{"vocab_size": 8192, "hidden_act": "swiglu", "norm": "rmsnorm", "bias": "none", "init_std_qkv": 0.0511, "optimizer": "muon_variant", "lr_mult_qkv": 0.5, "lr_mult_o": 3.0, "max_grad_norm": 1.0, "decay_fraction": 0.913, "doc_mask": true, "max_steps": 5080, "dataset": "wikipedia_en"}
MLP neurons of a small language model. Each row is named by its layer, matrix (gate and up: input weights) and neuron, and shows model dimensions 298-447. Each number is 500 + 50 x the weight over its row's rms, rounded and kept within 0 to 999. Numbers have three digits each. A neuron's up and down rows have the sign that makes its largest values positive.
A block is one neuron, or neurons of one layer that tend to fire together. After each block is what it responds to, as a language model described it from the Wikipedia text at the highest values.

L13.gate212:460572505492537467502422560485515452458444475600564529494487518413491539453524511522443498490497524468510453564476446510520443527534470464456556614521426517514553502460500541469481451538511506555541449579450497474589595490468481486562412479448480505440466527514479513462495493511518540555588476564392509461497472531552460567516585498410480601529467442423442600458478552515515534453465549572562557473478422574472559464393499524485484439439517561570450
L13.up212:477481518516542552568503533549499439598411593437401466492588514510585516545497415470501521410588514519526516618594491509483417460495473424361434520422500590480539515558535520543422457416535419482530487460547503509434519539463483486425484487461476554602537520537537509525478521535470500495502497610526460503470450446528499528483428586463458492439603530474412516556439526535457463481521520514475590527460555508579554508532429456596526544498543460426501
L13.gate337:510476499498541453536486599565514501418411601549460576571489574485517475537467421430529454437449421567545497457498555461514553493511473556539401425466560552463503541482491495481496573533599553467605456494526493452449479429405524515457502516441514476531562619511460546481596598641401553553488491548521491509574467485561500592551515476540503524520564500436520617507462467521426535455497493564439476456488506458418535499555498403460525466475546425441468
L13.up337:538483505581468514502506475538537484480508478554527571539477509543515546523513448533552477509513488506612519502460472498464514495597560500597528532501413514467604402472478494437568512465536484510521561562445507487487546514564496498482509504476562448501434529517502468488506562570435536489480550438538500446516568598447549445524516426507398544472474442428571428490489540465536453467541392536524609507447514569454425574441503451495406448605435401570496
L13.gate396:511514535367495457571460507453466441543502470521445449547509473538483438487518491481522465459557563523591467465627405460554488482492541457544457482484464487541486472507398557479436568451586437496552588446509501491501470448498484437466465474553553558444446481459384413506342534545579546517535430519562532392549513484504485440540454557446484510583511473478459476529506441508514536404505504480473549425510523512489519521573517517579445620430438460553548
L13.up396:460467439497514464504506537486483472642487533503475521475546499541474437540426546560430484464549516458489465449457556487468478554465414577490546530492498440464559543473524503544499462604424459404608507465488415523495513561516482566520505458345487570453503574386463536544485588461531547439534499477551470501497527477495428513482504402555486499546598415454473485486484445520460547592500526479554500444473440450481522522469467501513432615597497488503476
L13.gate519:446621569569532454469515555418467467504516543513506572493464550485481476570507478487494507398482545435408422472534411488541540483533473493486499496391558400556481519475416501515434510431564525487504427440476478452443475477469558556540534515419519481587646489464464456566626570451498436474577569469477460496466520474470512549534531482596467519536567488561559396524509386379469514510568500508494557467496501503523527575489477589510504544496428532388540
L13.up519:495453560545529596496507409426515549517505491486443503492443438477476551519488461495554571498580440512513502481580532539471439551449455508517460533483423544465408513506394581452446508528444485462439577554624428536483446500486495412571536519444476442517541474494594427505443603519387505499484430513620535444466479535486508538596436523556501476435527526481488462583581482500449521497557515349384553447435472456507450534555519512504487480551544548560507
L13.gate573:521491418425478479567527387438456436550485513535491518530571505503542491439435419517436529496585435519456475512462572469548574558451531425453501485501512463532489475572525481539576571529543437564420549466562502407488555537470427565552486487498549605528425451468506463554479562512524518448522474530521528520451441459584489506467644600518449560457531570473492488463518425538436462382566490550557466469473497441437592547555564484503461430418522490454520
L13.up573:426533587299498542439534458514496524510556471491471499454579587538459485498536516461457551489407547498510544496483522467452573465445541508388546473587509537440483414460520523592460464567530433544577578519489598545489528503448528509542520500494484399545447517539431478435545468466506470504481434563587426476455505526551584426584531466449546509503534397461505521495516512436451504560534433442477538526543486518466459585476530493473495346466509468477508
L13.gate584:461571473470485540514517415464481515463462475560550605563514469471483477580545533428583537497436532503495540456406494425464531510431507529562492517561484433498535443517541390508491530511392474528646482605485565518483535534534434553426557499511547533553501539534568544477553473450520491463614480580495587519493441463562444520485532499587522544524509458426483501565495532490494454525513544494456450419450368432498433555487493502441451491429621479558450
L13.up584:504486603429500539448458566541459500545411494505513547546458534492499487564484539486536451623529500484501473524489489507461508488494472564501456430546544494385536455411502509461476543549473506503519503434503464500461528416502483560392477439477407487474561524511495643530488490590600592462414585530502548512434473335472535472482511479485460542545470548456472625552446441490447537521433525543490589428478517437488478544471547466442536580424604543545565
L13.gate586:461469507474479451377450524487569507602426518596468518495545538451513542554516460601498449435430505442477513428562485453398504476414445513510480440543487495423528493503530527440425424476531512492492485585537536523521526446505463488607465433510545605577437528482521443491473549439538402605407525536559568461493481422529436510512462522411514474523549603484490407615413491565519464557420492519475446411543568469490498506480505499538540432450483465532366
L13.up586:477436526428550421454555446525474577532422506508434487522495513459603520529550481570451548506500620528600511550489542499483490555521472498502551519518452506356472573507442448457472461567501499471523387456514509569495479463454559432508448460538489509409535470503494494453561498530471496486485464526530482592538457424469517506554508541465510402469519426472533502487491526553476484640543534506648495558439415558559494551441439445453514464479386577524504
L13.gate597:514527512521521563532515531374422602499493533477470549441488557451391461559500483478530506562498587487495389480511458460490518460414515470481528479413498517511593508538491556558540507494516527455595405450515528555466573599536433514540455474502442519447532532534503545430552495560579479487579440547529465473413486562520509521532523589445461534488528427480481459527408485470479542496557585545513595461471447480444485497518516512473538493523453466400475
L13.up597:498472521491505531557397568520402546499482499584575555559503574508497419448411508548523451444574593513571470546445550563408406553497525464516535584469512432502453490519567490538641459427450423495457480484496524441488555417638537487456490464489434633469500538500465527544548512503539544502539510537581531480474461559370395391557525557508481522448427476499445468539439507520358458386543577437426500412543497443480486514469454508537456464508537543516537
L13.gate640:425490513485506590427517498509415470575381458516518435469495591486477555530508519448514539426439500501506536510471432533569496511523517423554532395494496483401580517597497467584491504449537486489469474575471604524494493396487591449464521416499424446555509580502647585474543540475499540488480526463611421547516513530563451513483547443428461514588429459462521509540519431403529529475514420538454520431456456538499558451506509447515527498539501491497439
L13.up640:473482561588500494441471405458472531475474472608484490549508538498533564492472442452470493463489417581463516537468531392479505478374509450470476458510494478542391548550496506532494562489499501603494620501462487534495434512460534535525511492477551446623408474538441538540532532502449504491434538465495526500524459603506502496551530426547550413580480501423491579515447497479542450533452517514530502540508612517412475507426512506511474505503543462504434
L13.gate682:542455427544467465495459558525473469444497453595549541497471410538441572533488490544494476486534488508556402484407528539511520542462491458584550437586558505507581504498464500612502550527487506462567493521440525495551544529486466498465475517431574440517528523574435481574511540603551443489532502500572544425502523485389419471443544469445432514526510494509505501572510512407513437522471447573559583422534546458516535481449463561504493594515540507536577
L13.up682:535454514457483529445550562448449465540510521602520486629501522486472623546455450490544492386533507424536533540473462560438461492505460461535475423541486585423540497493460556493398529527478469539523502453543528511481426495509580535534499555588434452515459493424513553538521499561503555509508515512496421464529544544468566468420509401482444516478509501444605500460519485515546552476496490463495572471523439486417462459518555504463427528447506583519557
L13.gate887:420543485519569495477524486437482431501481593496488451512454566500531448540401461550476430464449388492434557545507533418451496532500517469540518477647509511479542613523482498463406533458445525422502532455481480470583543471571559539458520561532554500573498554510549572474440506519466423586597431486539476465501493525538543475462477404423439477503594511421462454486513503405477514418467504528607509392500436491549592401561532461431476459553476445448459
L13.up887:527515563535563546475465509546399548466474475463490532593469540555384508520476487365518542504590553598484456538523610532506465510479574487538489553499560476530501534405570526531491457513502533542534426457473531614457472463505551512568580526536433534452491487410506506522522451528475535483446543494468443411537420468529444514405564492469537409514474569564474450562432490407519548523485502387580548472516593539556454533476501486524446451555513463469598
L13.gate911:446585480549476519472507555465558494532449564550597529501499527447416546639347418488510543501496432523521479512543512508480570448434554464510453488499489556513478536556463415545544510570420548585504561457379532483616485429398492559477517467530469524507411505555506552531547533515413539501483493512498557611519460435493515559564474476560480476493495582476476457521446546558433472476518525510488432555476422505522499502437500434522501557498470537525522
L13.up911:481486494427526551473468564465397598570488536436490512557507545626481542468544467459501428554516385462366482552394556496512546432539547479520463526506492447568436536513477457508485508551442450452526484507445395538498544478500455514511563436473539461455496549493431484517527400531491519410636438508506454557508516463501574490472530458474480432512467425564501435496431465389574509536499468530481488496451381530378545511493397503469501549513478570502437
L13.gate930:460465387424484510548555522424410443416508498475495523557502565533388519545541426520491527439501578356545499424571479382503573430465489492521491507510487419513465443496490432521458503385497524418491589540489409534514615558573584588485432466541447529493518549469511544510446464397487511552558409475510372573435489528554546575465591442453563537497492372517512475402567483460364641464407571491437461434516435512559440451487429538531451517488529543461532
L13.up930:428427503527484538557510572469477483563525573547455472500462447561498637451562530554483474549463508435467559492509476433429566534391592549461396531516610489566536453475467544526455450517440595493438438495566499492527412531401483594503429558512510455517465506554462511573477492515552503582542561547409428402458439502424565469487524481520464526516450446528500547479467539469545535506471420498406428453474506397488443545465502496432515483520518470582556
L13.gate937:537426533454452470502521452452487481598498472590406496470523448546406428487544507417547517498528512448483524505474506452514493471560516456402459409528578560456449597494533523554521522494607435467502491520548499418567632522508461426492434449486592553480430524459547578400422422561559452527456476536523475502560439482465622539558438550545430479525509489515496546457541497566514521495416468505456491435526501525481450545559527465427441474454450478537515
L13.up937:463514464477452505582527472523491572412450541497486466514453517558452430538510566405526376513529452480503469508506532582465382527540506475485468465442499416379497496473507523459556619534442407502519522513457590508485439574512455515560468518499438474524548487432451426524508516491444478429506470536522530493429353552477524477594401504534489475470496512442503460472532509570482525500569532512550490438428539570489502474574548484523529435505462464498531
L13.gate1139:511538520508437526527452513439384420545487510526509488450497603520463544524466479491492551478490495561524388554538422472524548498546482510525462535409522399433495501503515530634448501597525453495529475464516456485486550484570583511509428486511420461531482520514507540480505455457575499506494456461619531481471445479440443465520476461412396495381513555458509516552535492427519478467488473530550421482488473443484432476591590429320460429586411357414562
L13.up1139:517456502580457524474461463463493592437542518477489513535657488548536514525522527493474545508461414473474556483484538534486507603521484543485434501465537495471529474530513557514411461412505431431514450430499439468489457431532481483389477474551515545510445490521388503484452503525461467568525564542402569567470440501507526441472512473532477503493438459470373504592506487562456448415494402495494480385559469512515530602432501477530594505448584495518459
L13.gate1197:462510502456546514499518497443444502437467548501549546499597626485540463527477483369473568434511453428526500515447419494406492508493517504524509494468452503487509508497498525437497488427454585499481468495564562515500490520574462380420415376587492520377516413433538497529503506465450489504595455499530495456447538471504519591537496425461493510470481485374489485493437527439654615466489502478515535524539485557496472517482508458478475473508501568505493
L13.up1197:476530427534511456592447567528522359465541548500445469450441548522448498440552496538462452453456570535482512530512539532503538362511530386490502562572506459432442470621474453425561548474524440583476508507508432534504487450484488490558476537514520500533575445421475653478491510469589449538592525459608525555561450531440501505436571591569458493507535449497499560545467510507468457541475558482496495478456466458440465522464512566455521511519446593483484
Responds to: Word-piece tokens early or mid-way inside rare proper names and compounds, mostly foreign surnames and places, e.g. Mus|ev|eni, Jar|ocin, Berg|stra|ße.

L2.gate417:540476504503520452515464494469409517470391501464573552464468484432466526467557507537546460522538504466509478474528370484499373426538517512556465528495574515505561508478572571450600447562541485581478543468500475533512393634445482536422542530632506564544512497449491520553530600500495533556509613512461550522659509434557488498572514554588535429391514435414491499427566484433596426489482528569528467504558476500556500549513493437449518484463460465521439
L2.up417:545544508483513557533454445491556498450546518544569469523417596510488458555474422501618463437518504468553482418550512465587525486410481509484482485508522563440466526560444492576587533504525447596519624470603494516522410550460447479463513455482529409470432537597503436462493518438430482524553541456444483466569569451467435492522530468589558544475639461506502531528437572524464493497550427457458498520495448431468459494567552527542516550568521380450477
Responds to: Periods after initials or abbreviated genus names, and first given names, inside multi-word proper names, e.g. M. muelleri, R. H., Michael Morse.

L13.gate2:530523502503466412507481492423524467465441426483542494458490474485479427382488471533496484518446466463515484458433555375486510455406503455543483452483487577519518558418503588502445504515621524518481518443541513527523556565500481556486540484534381527521530417510598448492499564505460577526482428569467456583465383434533427460473540540530436540460514461487498414491426560615460492434425501500389485590502520463556473422515525457458520503595437463535471
L13.up2:481458529493444449515462501577464529404472376517480464481618533534627493511551512520445556519511495592579536510481645545541526495464441473481526448582501503518376456503447524526447452532467462533415576490588603435416438521524507546469396498461520472412546388441581480467506490535477543500489580492447531562548466452618564504525497569532542482400563435425471503537465509552471446499473400501524516533446494573524526488452575511567512527511535478455599
L13.gate13:585453484466566461475518520500521546487521510498511384504507426588489442471605492479493527585500482469428471508471499464431484442436525465509452447473450517506523539466495542461520447467444438566441473522548466485571548442491472472488538562502537497490488489446558491528545429455499447524393428554481500506399532485567591429390516509490526428460406412436404458440444584484477467508480536495502365479487464520553419517531509422440520422513524464568465
L13.up13:559457453537550493448555492457506506569495489541535455536557561537494466492537561493542506487485404557564472524530477487493548526492563498677465442430418497511485491438580462494499519577483434529509500504429596412458552594393562472529551555492397583459466519449528485513463460458475516475402500462602515521488500510482393452552476466511499445540461586427536569487477531506423552500583645434474464459490545561557562486496471473372564554528502500519476
L13.gate72:439569585486481570463576408499497568420488437509535325522488486561473525420601449518524559485451458493469520572509495477544466597502505583481536521506528550461505450404466455518434470421483511564473442474502521494531471479575503442462485435505500511491499431461423520479492515540482432588532501587493500589481529535479529482484589516433510570551446500588510492478546586431472551523525588465510457512555522604441476418497486471517466517598456421446515
L13.up72:444471503519542487410486529519470504447478490545512536499529590455538535409597514451449548484503477475533494470539479478489572533492536456432466539414390478485558477477549520487516606538579484687442496458486450515623397509505456503553539468591503474446559495523497399535584564488467407584539493519503522537403427480497486523450421549496463517534563533392612533493503505460483417529437499575398464478442508455613484488535437483444558375492454421466513
L13.gate114:452425426510491396443466533575540440515525512470469432612518467468580518503492498367493595464474499551558552507385438524563444439457426621476488590487456562534536515471549537513493468430502480535445453476504457480424481515441504568513514574374454508435469477532485535519445495567585574515474588492528476595551496486414446510471425504472505475412430424419440533476495442564517403519510574447529440552470524497509439552560449468429524476514558533432386
L13.up114:606480444492475566421569420454501493513545475554555457440460558524579408486494366471428509538534440546586438562421491481453485425530616477521583451512463492511518505442477530436470542523477508473414485503546494470597509461505498502558427540522503543501434478445466516501536451479462594505397502490461504531493518501495441361519488520520503418465425448475483493429472532562473514609538493486515430537515480461518526437424542443538552432384467429482569
L13.gate126:495476498420413349469454538506525507445429473630450467535456554482529529446486449559535585491533448514460486507456543482511601502525514483539606386484445433521542453466536498550538509494544477500542493479500503518468438570478543524476572489528529480466523518504405528560521461543456442484527624426517464494431570468555507475494465514528437457501408500569542383542513534491458442560411518578438465473608525530602537434552493517441476503439510528398527
L13.up126:446457475433485512403511503420496445476550538460561530518540558461518560537492429566513461493555542468524520581473449457522506542449519483528444529584509408514435584460467479494496451395399451491467515518546549526571502453535448688498515569549579440571467503461508501558499559500544470498552542609472460473517483470531507560458622563597526473442528470528472516512492449520448453458487505541436477553523549588483505571439601538394577517539495540457529
L13.gate210:555342583410480449462538487422481599437558556468524579486494485460560456449543538427494486586527558504550476685467538533499498509463421563514475574458582491543482554482416503484518634460486504600539520494581395477493536468481519482460442504473469491606568441550488538456518395499502523519528539546510543509524490490429610505453452484408561461459544467522506521504492537496428556465432486467568391509508530548560449439524512498518624587451560544525490
L13.up210:512501498575523446444445484459546442417498463510517510523546391547603562579484452582484443452585488453505569599573553528527427486497484467481597587581483511468529485624532553397511476493558489495511456493538560408407458447528484487568587440508565518512471619503527457485446492517540526466474561590495413486460494474444523491497400520419520439511521499493579459454471435493500544465531425557491423502420516542536477456519414452472460547397495463479432
L13.gate239:509504530438563564444507525530449466433412515440495479584543515452504456483448525414448511497509559550522468500529528496479541479488497543485465570454451384418551503445446509610542581439409569587482478416597509467466451499484505449482527476560509496433437514471450575533515466479407575465486475525439504509527416576553552539526564512427594506535456462398525449505505522521524548500485506467443466476490445518567492477480498481518471469473415459565442
L13.up239:482488472536503521381575565490455561519513545436495579499484515522505375504511519511497588482592566573560512519536485523477434435494550411521507434518508464498523567419527493497596518385539529463499550457508605463476395504441538389449515490545547585450488509541486555515535411503497502451490484443385432465607471434610495501537572464449470479517517551444654489460491447458428490511604581529460419441546491497488574489513525470497464509503548572466459
L13.gate347:396455491575538536473481472510465496478461555580547426522490548435486470476433433473578546578520430496466474475497474422565413516496453452494453579581518437517565513526575657486490501482505535556497423508453482588485523507481433393516456540550501481443539410598436492535444523522438497603526405565497490565442495582496424528433523529643563466477551502429459517470452481604520518497524318486370453562457459403513449553442588548505502434532494488509526
L13.up347:527449528489506496523525451486401492472494441506531506638536473486516458469542439474613547555478505444491491477523439519562460511457588559513569555487474388543515532468430541516538497501521512508493581521537398485579477526408559519463534554516550513609514440538529462431590501467473551576422493556504505551462393505545399443544425519455538488530488469492416561443515561629504514468467349597516446468474583362500546434492533487531510453521504507511437
L13.gate601:445474506493479553555479552445614548483375494532503489428539504526588449522436439501484426560444409479538517535471465416461456506505479543598507511578377488470539528598437463596476520496472530540509445460440523505484433496489513504516514499599553512465499459444574507508509497514466441558552575510449578510478459497470489447607447528545543534528558484477500529527557510442516610419469520536466485474629570409507446451589483498463485450539453459570523
L13.up601:458465450437542460468553490464573475473376511557504411433480490435465539524518557601522413522544529486518561451514486406482496401520378527505490508459507494416482410468527440515508494437458492478521473460407490536551391390458486465508501452569516484329553511467525478478472512473504448542523518480483479523524482390428539496568417492516525403631482502506558598458519424496557605448522503554518455469499517451532474563633563539491456625563518475512619
L13.gate641:513616478532397595529534476439463533555447442520532440589522387493626496460474515593463386439573463459528518431492557476462454493518543504610525545470522523509512533505548439480558484474510467482466545437503444582509392380505505436484409486495461432495536528531503403538495478455447516497481564568443475554557476447503482496495516510494573490580452441411529448428578449484518507500458504420613532540426558543513565517440548518502514376345562538486502
L13.up641:404475497486535457500561470531562476528467462590626520501465517514496529486547377514437430446576502491569539517503499423524532523533531500512550518529466506500541526548489522455533534482503497445485495390481509507447568582494491512534442509569502540555520486569462469543578459358526459545508500528470424513444562516521580487446451535544513548558541450493494499430477637586591484456475544429449387389406501563519447555561465468492543485495429442489485
L13.gate863:525451481540455484503451602479520543521424470600565370437422454450554566436453485429550515511494476525577414452473526540543601487507550465570589548543506534484506443463396547472556428480520524434453557452427497414539561453413520471477463452484416514610517477591509476460356431484363459480475520571513521384411501494526536521482552470429587501477564514512545521591439447456591398482584497439454499543558447526433494507523493463512559483541577488468547
L13.up863:520487548534500453446436570486480542513583446429431499501439497513530528504442528469528544539565444404456461461523536512451555540509484432529512596510427522459501588456442547491567530517498532421531485459465506534470465497449430492491505465533557438516528416489583458450457557328334457520505499599482538480477448540553496412581510524523501410567492513427536580528520588393495426461405486449479490606513455385579492452511505585437510482501559442550496
L13.gate1004:524576527530431448314448545527524465404437423516522537502498573522541583467511525485546489498484546496547440561523636513417467508534521505540425590574573525592482536439495514478538533444583530514525443470566467415540521459355485528514466463466374565505391471502515486418619436519568499528525470458457564503478457523522470545573449493551572499503548530500482411486500592438545524417473540453354515539489475552467498427481541482463452514492457466469497
L13.up1004:502523521534517448570547462510458585531508447506524512510466441472581538557466574537495552559515439547480478484511479545491540556427495421533538594494451450519472492455397517417505542420431516515510487520487406530532477578565541480476516518447532449529462450468514490403441517444477438619499434504556558490603490549594552542471527472527548492427528478487512556473473516517492484569510488470428523556451488564534466449444565533497520466543471543489574
L13.gate1009:456500607539421472456516496501522554513512475601515368497490550522591504449573483528559510438582480489503581419469597475612490596460469548465512537482473528514452481499578518496571565392486512514479445470494557489524491400476561456469540562529563401481531493394583501514531487509528504582535579500560520491571511480473483436514484573526467492457541463331568524443546517545417525481485423530473455569518488497520540565492403490460494602524520582493473
L13.up1009:472509434471449556427467501506552556438490470495536504499432449518511538493476474455488444411587405488607444491533472561448468367526488513507506496562506544585481470547559548498466537472480505446394486348485420480516452522448488490474468539485531482547531460477483422485552466529487425596492562421432537526536401440414384431447466487538566452608509413493453417454580494461532508499522481494522481538539650579361511541434393540394534518512476539469539
L13.gate1050:479439468548571509390471520538533586473469538502451507505515549507423554494488517488476398411510516572491446520496499517569511511515428499439538492525532458518499557531486499435502531539483464498503475457411509464601540543511557509491450439464550485561490471513566506614483495478430447555475521526515431474493464426552481508511471491378514568528505440393564421492473566409484534526521395608468417522458420500529540487581484472503559511517495465547499
L13.up1050:515522551539517467419487603518408455488485517567405500584493531637494577455480406474458504412518536545559540538471505460437536592554483576461378489542537503561531511490510393488449556430499546542521406518485499529281552579508516455514487523528323522528462544500530490488539477570482503538500462491496465489448481497476473477543469493426499523448562497519575535561556489467470428484418469450500479472430433480541454470552450507468513498545511551555483
L13.gate1125:437566563448521446482465538429559485513466427511465467467497428505437443471547499516560531437519513516451544445508485452519460479579456482510500550566499537518519482480589511526506508508544506603540582489535504505490541512372513526369541439548494488601495516457546435352484437566441557546504539576541511514509477538496502453532452514409497537468516543410637451508505539467498466491527458508477410545571473472437433419471467531391544562568543474487501
L13.up1125:474489471494524702489377405524554597458462587480574436554414512496527444436489563541545480485546437508509510428474460548511492537488475477567460559512443511513504402409546502532426516466481423474492468519493488442473457515544478525458455433523510473421602522506489487510449458496435465577548466513523507520513497483582540454509456413536525490515502447522458510469495518545450490547505516415462588474533482499515548537490470510601482511447496527593503
L13.gate1134:530527508487479449466503557516561467492474521478529422431477568475507549499464469524468405488484592484485474581622511454524511487444545507564458536531544580513517487566448583484549601488494467548458443602512558478397561541486537567586420518460524590537497496514461567546493509434436504463488445561529473467530493514498547440574482487614551523509505422451519484536511515543602531552407476538470532390521496548578415521437515550546536353428515446577585
L13.up1134:496462479524489426513552483531409476530477471493461538439605490430481510557458599474435462410490487581523540505515586503417443550532545458576575566559508547482570478541455472409526568468470479513520470504568441548478479603441459409540406501462451460488474490520648511558452527513502430468483548543470441497547496538484428475571492495463541461553466430395504551392504444507542401471538535589445469534523491460575478489592485522445509468544410551501436
Responds to: Tokens completing a person's first name or middle initial just before the surname, mostly in tables and lists, e.g. Robert C., John, Kat-y.

L9.gate80:520617546405482486494420521522445487585462413549560544457430467556530394470547510473509491512494515427440436489616612488519549465543491487522535586592478510502589472426551530525513480418505472480518520466555562507445506532448495541432552414436495574540545515476585509485454415476348491612568510512630455489455441515515623403527474471441508510547531508372574468569477543487449499533515514477480438489624434517521547489528544482385536522547571451411464
L9.up80:485555510451566573463498419564449588549538458463517489518470456519662519467500515536566497486560523496561469500531519397481438532561465450493436470567458488537522395443599528491613522526442526495425411513522488542460562501520410540466502479430542511494522407534585474568481430570462500563559471507619462505430472544561591472483462523459563444564508462516426539534502568517431477536595504475485493547368479663519531474491515502562494483443516396501526
L9.gate183:546640478550486545478505514503540490394462502469600526474491476486574474481620454505502548475555524469535362543506520588576496441496490483539486578574546474490499481442493493496631496578484581548548560484473512528474477577488522548500485484561536614565451421502443491525365445548506491507482528499452419523431522448489521479438555524472461505506507440538537574492462459500548494436505485603451568415504428484561516421480484453441515499485474510427470
L9.up183:360456427492436440499505515445415447432531512484487407441436499535533542448484472520475612509528559551514427396474533574454469461548561469527451491457406526490537450469524518468568519603425492539527484491479551585527484468482517470488478462558509439529468427491509538598481519462404529495458580577510586380553469411454460496492469465484525514567469456480482581391427465600509490382424395555533439513511490458478481513469475498475404519446543588452487
L9.gate468:435554460483561489431437513471505543542476469448542471411561486514467658484482502541471521534491527538521484467541417440550542526524458534548431614545485529365515469410486456496535462450437453517437472513436557580414507419497528499517431582504587511552478441526416490457485491523489473516481423513541533529463483473452493428518516492537491520437505520370500475550477472498566501508490548653500531553499602561412522495503450482380469489548536516470513
L9.up468:491450466457570458551543415529604466553528466515466524477470397438485413460496421498423515496503570489512500545524433487601471425495555415562444504488464439469528517589555472395575461567565503413436531581588549559523527434487467494534487499525538518530530511528467472449501478562537510542492488534468472507473516544613599528595511611473387530577410505436447460459558406520485521398486572568463507489429555443545497535548484527467491531417463498507522
L9.gate1183:498530548498500436387531399521510492379454525449489532489463482479460523492561423368474570517520559427499441474571523444472376549510573532558526469501419566564450511482610465534565504540452398537460469494500489503553545466451547461543524466479473557575488456527525441504523391527567481532593385468518538547369556474533489466583456586562471546528472437463517525533538495577437474522514560507399413538458483499602558493532465471490483529457482483514476
L9.up1183:445477498462520461561500494428405559480452400424565448462491541456580550473416492565527438485582529538420563531446533455499503407502548475579386477504460509476515441418472458486570527523476512514464496575465540463441605510518537607520469520421518526542459478524580460560508536475544492508524421588540554508429432466476457511513384499570512491518491493422528438548633553530494484510411591518405519422627534549516514509513598454489493462586497426462573
Responds to: Given-name tokens or their final pieces just before a surname, mostly in Wikipedia tables and rosters after a pipe or country code, e.g. Chris, All-an, Col-in.

L2.gate525:453508458563485408547515506479542508446609528505482500515560508488393553553563494538523518486553625573603505490512533567512471450555486470517457444497522471487563562491468587516473557440484584507653541508483553441453551507551554522540443510524525488487512452546488425511519530478511516576608458487448512524437482549453564450521518519518554473429543463527517462495542590406469539429462427469491433366510522529570470501560523470470595450460464520541575
L2.up525:525563495562469484595520532530486510418552446588424484527502554601438491493590573440618688540528551452500515499500466453655559481481441501447459454558445514511555581468527523624548551432551581427567521466551499404481473509421612470583477545417478420520535484536577368545514503522532491500576589500453510515537441454448538431510484505532518511493527553495480473595496533422499548448515455488448383403536431506533536542550501485518604531383475544493458
Responds to: Opening pieces of words split into several tokens (Cle-opatra, Sy-lvia, di-gnity, Fe-ng); also table header or row words after a pipe (Attendance, Turnout, Total).

L9.gate477:491465423540538530544393493498517409521384497566428516450472448459573480517485536528495531378510408470539470570594579473504514504469526519424553448555475525488497517454496474532475531474491474472531435521476467393511535459555558441522477541562444473491485457515447488495460592455485512464417498595570410498606542498576495521570535574542496474426583470493531533524511450500458543451479637538430509532465419550546494438464477488493464504480472473418501
L9.up477:534496474517476516454470559483512431443537492468486429531481545500451516499469576448555600539396575464464517468591495476475470516568468493522467513504407534534518559547505500539556594557541437447459513394535449639489523480519510517563492500449501461496559570474478522460436493545511479469484494422517571528458530547462537516450561489432511523520606494430549485512481532496513470514516483520549455545475439462483488425417488405417501450482479495539456
L9.gate614:409508577565422495487532543450593489514498494407473505546547541552470532479531491461379482493432507470482509462605545484525448497518460462429462489577462500483587529477539537558520485542425505423502553434467393471527432493468604532625506501547598543391599521553546518536517480629448456469527435461401513514489499563458493441405569449457401458535559514441459481537442488499553483513511489476396525438565437476489397495476507458520486524513514452466391
L9.up614:486498533569515470496499491361462565574422445473540459529560583476486497487366519499441504461481424465461486480508450509422443477509478498452504550485474455579517500522521523499493548398412467413546532512477429530525507567489492401541509450518483519449451541525493474621471465566445538484552514517490480469489423459402542431474544541601604480518527531428554635503514469540562592460472477493450457471396454431501394567514503447423411521425480459492516
L9.gate641:415519505525455511550543504513472443447515526490490490545620443451517508553576485571533500505465499522437507466518526515526459532489460489495545499539476465479505464608471494468419536610402432489594513509458458390461479487420573489609454476536502425438513613573538495477498512383472467584463359442517405547519501472489550496503560521477381464505524516446471494483506523459538458527532463506537529452531496521449494490484484514487520491440499511518475
L9.up641:545472453479578508509517506463462417530474499523481477505502562441500468427476553498552549484514415521483422508594470470444460456531451440462542511477513464515411618414567453521507435542525502551493550464469455542563448500510503533454558389520529534562518485484488568551488501478420488494452589563493471552505448533545484544574622494497486479518594504399537519474560507503405501483474441546422464563440410477521516496440515428507446523505445496572502
L9.gate782:471461452511627459553487449412539535521487503487444621473509530573480553514535441419531550459488458573456501503571543446453475556451535571466569505542522478554487579474463561554548576586489472397607498536414568468461470499479489572467576416507493506416503583439467474538517424566499522482474511512579482481450554468558495490530575501471594490485488510367478448500482468551483566433455570546392445460534444550497528500570490484492449483512476490404489
L9.up782:485539531494518428555577491545411466529467452594506492575584563543457568605482406513461457409451436544496521427520413423487437470443494566468521543550603527431531500544506521481492479592553434523445501545460453511492508464542484437522446469552462564552525415529494500583435471442427471545501536487508460531531435488447559507514536433408460421554432566482553450561544464530538493426470478490520505560452484484504454474539421533409504549441469554430541
Responds to: Non-initial subword pieces inside multi-token proper names, titles and split numbers, often in tables and lists, e.g. Esc-obe-do, Ja-gg-er, 5,48-3.